{
  "n_layer": 18,
  "d_model": 256,
  "n_head": 4,
  "n_kv_head": 4,
  "head_dim": 64,
  "d_mlp": 1536,
  "vocab_size": 2048,
  "activation": "gelu",
  "norm": "layernorm",
  "norm_place": "pre",
  "norm_eps": 1e-05,
  "positions": "rope",
  "rope_base": 10000.0,
  "rope_fraction": 0.25,
  "qk_norm": false,
  "attn_scale": 0.125,
  "bias": "none",
  "tie_embeddings": true,
  "parallel_block": false,
  "init": "normal",
  "init_std_qkv": 0.0248,
  "init_std_o": 0.0248,
  "init_std_up": 0.0248,
  "init_std_down": 0.0248,
  "optimizer": "muon_variant",
  "lr": 0.0178,
  "lr_mult_down": 1.5,
  "beta1": 0.93,
  "lr_head": 0.00879,
  "grad_clip": 2.0,
  "warmup_steps": 200,
  "schedule": "wsd",
  "decay_fraction": 0.53,
  "decay_shape": "linear",
  "final_lr_fraction": 0.0,
  "batch_tokens": 131072,
  "seq_len": 128,
  "doc_mask": false,
  "train_tokens": 585400000,
  "steps": 4467,
  "dataset": "wikipedia_en"
}
MLP neurons of a small language model. Each row is named by its layer, matrix (down: output weights) and neuron, and shows model dimensions 0-95. Each number is 500 + 40 x the weight over its row's rms, rounded and kept within 0 to 999. Numbers have three digits each.
After each neuron's rows, "fires before" lists the tokens most often just after its 100 highest values on Wikipedia text that the model never trained on.

L15.down302:496522494463469501572515459482604459522535461488485484499479488540538544529491491484476513563527458608524434459491486470450423486440419505438532502455503506510554512539508501513605509490470485489470491514532549492507556456473483455507505437463524512561488520549531519468457527473521475425
fires before: " ", " July", " September", " August", " April", " the"

L14.down829:455466504454536531493523481522491507524488516472477589498507500521434575405482503468447582460507479503484479492543546513445433500472498549528480509477500509539497455486503538502370487485518525528524568463507458538485463464426431458495443587490482486524527465472463489548503513488519507505
fires before: " ", ".", ",", " in", " to"

L7.down790:523518540495518400483572551501525471413557456538513501545464477598459421452454522495483489450487584478471483505472477450515506515497511451463551564480555514535486448546517509438579515505462450532579562558415574465478502536465548503490500503412467515452513497537550433505483456549598525537
fires before: "\n", "\n\n", "=="

L2.down837:494421529470485501515509479634560559467543491476556481601519522507454416517533497519550493502494589456540498491491462475485501483527479496549497483546539493459543479536506470470493483535572443489500489469469482418522479509564523478545401510480471528546460498529491508515514493478503573503
fires before: "s", "t", "m"

L2.down1091:476480512573534527447483481542526502500557541508539481482500478503474571473517558531473558467497443519502487504503472557462491542486541501509522480505488490483535508534426525466574531475529425512512493476497457519578510454499480451497498532464459479528447545483506518441528521522475508545
fires before: "\n", "\n\n", "-", "ing", "ve", "The"

L7.down825:516434478498471493478492484488532546360512602525496495486508497519459491507443553552526536532516469472472507503594575576483474528490540485475532436518508476536505548466553587488482504473540522410517478453441452514424466534505499470478545459501566520528479523552515516490596450488539538514
fires before: "\n\n", " The", " D", " At", " He"

L7.down1115:484464496508477441460428462495536530478497517536468534496498469512498470603516496479509452500558465478513527537472480482545439553468477460492504410559472526451552477588498488499535548513497423432498427476576564544505475554473512480491555498444487422493435516490492575496509575473528496531
fires before: " ", ","

L2.down675:589517504554539478515455544485472471511535473527483464497463523476496519498552494528472550497438521506452426454543564519455528482529528402480458545489518491541512416539576465557484498493610435458521487494505428543541565493467462436508474456465483500589554541487442510493525475514481588456
fires before: "\n", "\n\n", "i", "ing", "a"

L15.down1327:531478462445523484514457572554515508442600500496429560539458498509491501451430470522493506461499543440515433504510468548455481522440507509441529493542525540483513525545489514484459567565512570526508507535504481485474430447500519523512505452484499508479449553567426527489570485539563458410
fires before: " ", "1"

L7.down865:502519495526487484517492444508438490482419475449462537465494501560456432473568598452564518454452555481486491496484464579500514482460570488448544491510544467447508450430465521541518508508538500494544507536420482517498531498509459513501492534408520462470550502589582463487536441539518449543
fires before: " ", "+", "\n", " V", " |", ","

L14.down1344:463526505530504558522440527541519445522418545555538550499541431509415518520505487502507525472484539497539474561469542523452485526498505478534457523454494477470474498445504463483529520535469492515485512533515500508464517509572512469564490446534461490556482516550531520523584506527529515530
fires before: "1", "2", " to"

L7.down268:464540473455509491489576439506495520487489506502441489534494511485548471431486467540486487514554488543457539483488563499532471564478507459452486459504445472520526498514437535515514538493487500430451556531557534573503530511443424471444488463427428455506521553551561528500544494497522497452
fires before: " ", "°", " ("

L7.down1494:487549551538501487485509457538501552509531439601518536471513429574479513518512486468392517488488456491517511440513546486557475517414485501515527480547546520459517508539438498500490521482481378497559545460475512538464519564544488506522523502368459524444545551512469516588534504544475517490
fires before: "\n", "\n\n"

L14.down720:523492513427605502542452460483511531487546437538505554465530533481502496423463517487469503446462508496533452540461492523489407494464590469510504483547518466508483553511531490501433525556476451517556506498480487564478508472533469463518456499457475497523529525443470529459548491494571447564
fires before: "1", "2", "n"

L14.down60:453528455528532506534497465499492481539479517610507474473514485591485483520503514468471476456479539569428452412448557436566460493506491526483464499563435468516560501441513538546438507465447513542467462499555524489565446484513560440502483561501456495529550541455478521562507540531564510519
fires before: "ing", "als", "ed", "\""

L7.down1070:456550467463545496541587517544480543522516481557513552574510480519531555617392502465520439507522515450555530502461471465496410502455453508451514477521482486508521509536506527517543491532462522534443542569452544509507510482523500467532585520546520518469561519433516504435465573539429569457
fires before: "|", "|---|---|---|---", "\n", "-", " N", "|---|---"

L15.down496:565536449568536494511493517493505414468460545467479476422483521499452538529565416493431460452460469513465548522526525523483552521492509464510497482441487550516482519573512488508480466550524542487515498408505458539455513473451513445473539536461486422535487512489462486444502454506532516524
fires before: "ed", "ated", "ing"

L14.down1005:490510534513497413493514551490506507573557571526492473473541545521496464488481475472508495534462552398512520522439487446555475529573483451502511494541496535514462469496507551471457452516489537514531581475525473530540576483521527487485460523458493471549455494470491550501541550535471495491
fires before: "2", "8", "9", "6", "7", "4"

L14.down672:503511417540437558457487484513542477491567481558552465548454501554475508529545520477499478525510545499512611493555466549488499453438501500449470508485407433522559498515456527540455466532512483415478547468497483520544534521444578506469474440474479563469485503442493483422465523484414518505
fires before: "s", "es", "ed", "ains"

L14.down1369:431510480516528490519497537520509568518472460604447441512524451431452540510518457452469516476444524495509500428467471508497423527458465504559518516501549523402475480440466455467513494452491522564550498587494491481511575541495478528515519530543474503436503438444499569551473507509505510468
fires before: "1", "3", "9", "7", "2", "4"

L14.down656:405423450432470550453519507488518503540499485504502517496416457613471529542468541500513505476480467512490507433498460506482420464490519458497503608433494537529590522574456509488545513506523494527516543443535548515494477444466429530533490486453532488452486529471444422492421582553524506481
fires before: "ed", "s", "es", "ures"

L15.down1169:502558479542530578483580489529524446500592531568505489477499479476514504514493557534483434475490461494550494506505455521483527476518481576519522527492493526479560547542491500501452457530461528495529402476481455456596471469525483527541490470540443426521518488476436518563543472493459496447
fires before: " (", ")", "\n", "ed"

L2.down116:526471472473540553393486543501514464528543466519556471507522516553422472483516542554474433464414506468557533531514470485510448520457536499477430550542545492465537454445451507489506508473469479480566495506531509538524498452559383458514436558433467493427482528548483513546459539482548468515
fires before: " ", ",", " –"

L7.down101:471476495461483476498482509490577568485462584466399533567522523500519428516502479516565515566531501435494426495545516485477446538508512522471518443544548469491443479494497524472597425484446518524446510498456398527496527514501529478490535445439442497436547498469475570526473457440486512477
fires before: " |", "\n", "\n\n", " The"

L7.down303:522482530508490532547505524506502506520484520485511557471433517467522521582489483490493479464406558461516416498483501442475456553430555525502460523563522492483487511479580524447491559562559485556496500607394439582509422518487491494515414496501475547521549505462523491525471492518446529494
fires before: "\n", "\n\n", "-", "|"

L7.down1068:534593493472456464542557499499557465494508457534446499461530431573533524540512526487416491534497548473525432446518456493466459501498502561526518492470445475491496584542467541519507487534550514589517465496522500430417568573449575503466439493402461524504550528496529516575458563606504503489
fires before: "ed", "ing", "er"

L2.down592:490508437501510601478531546444573466556501518488428524572479545590489493522528473591442563444519550517479448515527503425495484479528509467558456563507478545567554502447486444490542490538538533547510525539500507503529495542441461457460456480520444558554446505514562478498525469522479427487
fires before: " ", "a"

L7.down1225:455471507508487467492497547604495555460532621487506453548573504520461505522493464532500537471497519502502488558530511488497376458494516536423552514532432499455470505512520475518401530493512527525479440481543477463413544480472527521485506481537511458534525516506440553543488489493476494496
fires before: "-", "ed"

L14.down3:495508551534460460562534468437526479562472537528511457501491516540506514526483472584533502463461447465523473467430549525542512533625520548472507556462421560565473507516533522472536489492450539471514398588558538481532480477495523487475563525467500506530470504534448534508546584538494488535
fires before: "1", "0", "2", "3", "4"

L7.down1082:500527510523477562471560481515489477441549534494523537437523500474461545540553489485462520454475474566512500480553421466444451572435521658518500449484545479511451480507482553510569450548537427524509534524503480537500501517497518472499513432468488502481545501413486523541486522512443565500
fires before: "\n\n", " He", "\n", " In", " The"

L14.down601:516425528569522582553514492448523446488514489549553533449483505450491496481479534509536491511523513539501583425519540502539555516461528539456495424527484468489538527483505516548503551525536492485494517475439524457523469485552539478418482552470432560440493438486496439548482460516504493497
fires before: "ed", "ing", "es", "e"

L15.down713:492531547530471445481490468502489522545497503543513526552491459468502469464483443570440505477541458554516472432549587471442418524518495469503475514498447490476553514543532511545496531527511511445498527482501522523492562520429506569471440486537500493513471533464450533575474502468475445461
fires before: " ", " in", " on"

L15.down392:578542547513487491506453580527494508435510514508586490459471505466469485451421453502492481483457520499434534533479486551519460461550573535461436537491508452491521517498497546548423474527474539486475473522485484557500421497486558561480493499489519528463496563497465524489479445516556473504
fires before: "'", "\n", "\n\n", ":", " in"

L7.down1144:482591505498493519542511501497561470457529455545557500500444539496472487513504534530513483434560494492472520440552575525476404488449541530521547478476463473491488583520461450498523467519527493449514504447465443576518553552589568513530549472493461480469542515509478477529416496495493515546
fires before: "ed", " the", "ing", "ment", " be", "es"

L2.down865:497456438512483440512521464562470489519555561528489505478543509475471465554532501535505495514455477558466514434493545459490490517491463581538571540570537454532434520542494496454460539509476510475464493507583428500522506576549525462456525415474518487487530478437491521452548480439483503481
fires before: "\n\n", "\n", " |", "an"

L7.down304:540481477481520563476450447471550471533540473555483538459536563458445506551503521546438530575477489538480439500562513530538499457502512526467505538515426494520505477546497583515411512509539547557533459486445526490451518511450473518478440585511536533544553530517490480528449554462482508502
fires before: " ", "b"

L14.down394:511462461495462453532476467474500480568555544526499531483520518524515471507447500535487558465511508577484565470599464493475487431510474522575497520552502444456511475509505459467510447487542479505529508568564485528389526513478497510466505558529483495469512508392522505532602505511472476483
fires before: ".", ",", " (", " of", " in", " are"

L15.down1071:500424506509525515475537496490619451467565510506563455500455477498475474484512505562516496563432467580444575492470546479463510489466542532497437545510517522475526562440531463446452504486505512491490521572505521491489486547465482550508525490489525553543511514455455458535398445498451488507
fires before: "\n\n", "\n", " and", "ut", ".", ","

L7.down1161:475520428454479516530439474490534480496474472498455474549525503536518526495422546540434512530465512497493399468534490475514585525492489496509585571527484394527487525483508474490465451483442580466528502456495420496617507490457521492533441545488503446471454542502534556500423546454464413437
fires before: " ", ")"

L7.down1252:482455542446427457521471532549460537539519546528517514514489508521467544495561527460465541452454497470481501485476529520429484440496498439513520540528412468507456506458558428553478504497532504490513516506461473460546530505505474485439581517510492465493503495473529443466556552451479562508
fires before: ",", " of", ".", " and", "=="

L14.down1351:551575504531477489514485506486440565569519512465538410516468500497531481509486520488473492515447478465521482465474498497527430581514495512465547491551557507551473448602547460465489518501470506509505503539477530427493496590487494446514446465411481469503478410469380509498523466461546515460
fires before: "1", "3", "0", "4", "8", "5"

L7.down931:516501479573435513510491470445466573481502512392535488468480540499438464575457548482467472467548488556504546502432421476447446528507534498469535485475574492440499446537490451491516542495506558431493484422518501495533509501478552433596438478452528524557478473461510532479535488438491471445
fires before: "s"

L7.down576:506476498589455533486527487440470469543514476480488501444529515506529559516464489444453476530491536507445486491561517448492543467474493524458501572453487592481575416536490541537501501522523469521503448509494595552513517482541487485525468405504574514484458489492434490520476532561585512504
fires before: " ", " the", " th"

L2.down978:487521482460430478488460460468478442525541528548468535514504482490438484498534504382477516439516556495463573485486524450580452522500480523508443479502556452461548520505453438499514529482452432535495511555439513474519502559491452483551521498538462487556526553603500522461489524429614448494
fires before: " ", ",", "2", "1"

L2.down352:504497421485505501540490534514501505488465524477441497432538516499515502469502489495456450504496528546552532542473502484455419547467509498513551523529574496461476582496576563514501501518550536476505474489439513666479440508540503531558534416502457523531459532478549509544577495513516504541
fires before: "-", "ia", " ", "\n\n", " the"

L14.down1364:493455584564545432462514471508477581517509457498522483487490509549469478512456493500410477497519502556475569506502464497505414489542503480502531516442478506466473494486530467571470522542474485479485491492425525479485494505470540493495481459527569507475450481482503452536446546467428496457
fires before: "ing", "ed", "s", "es"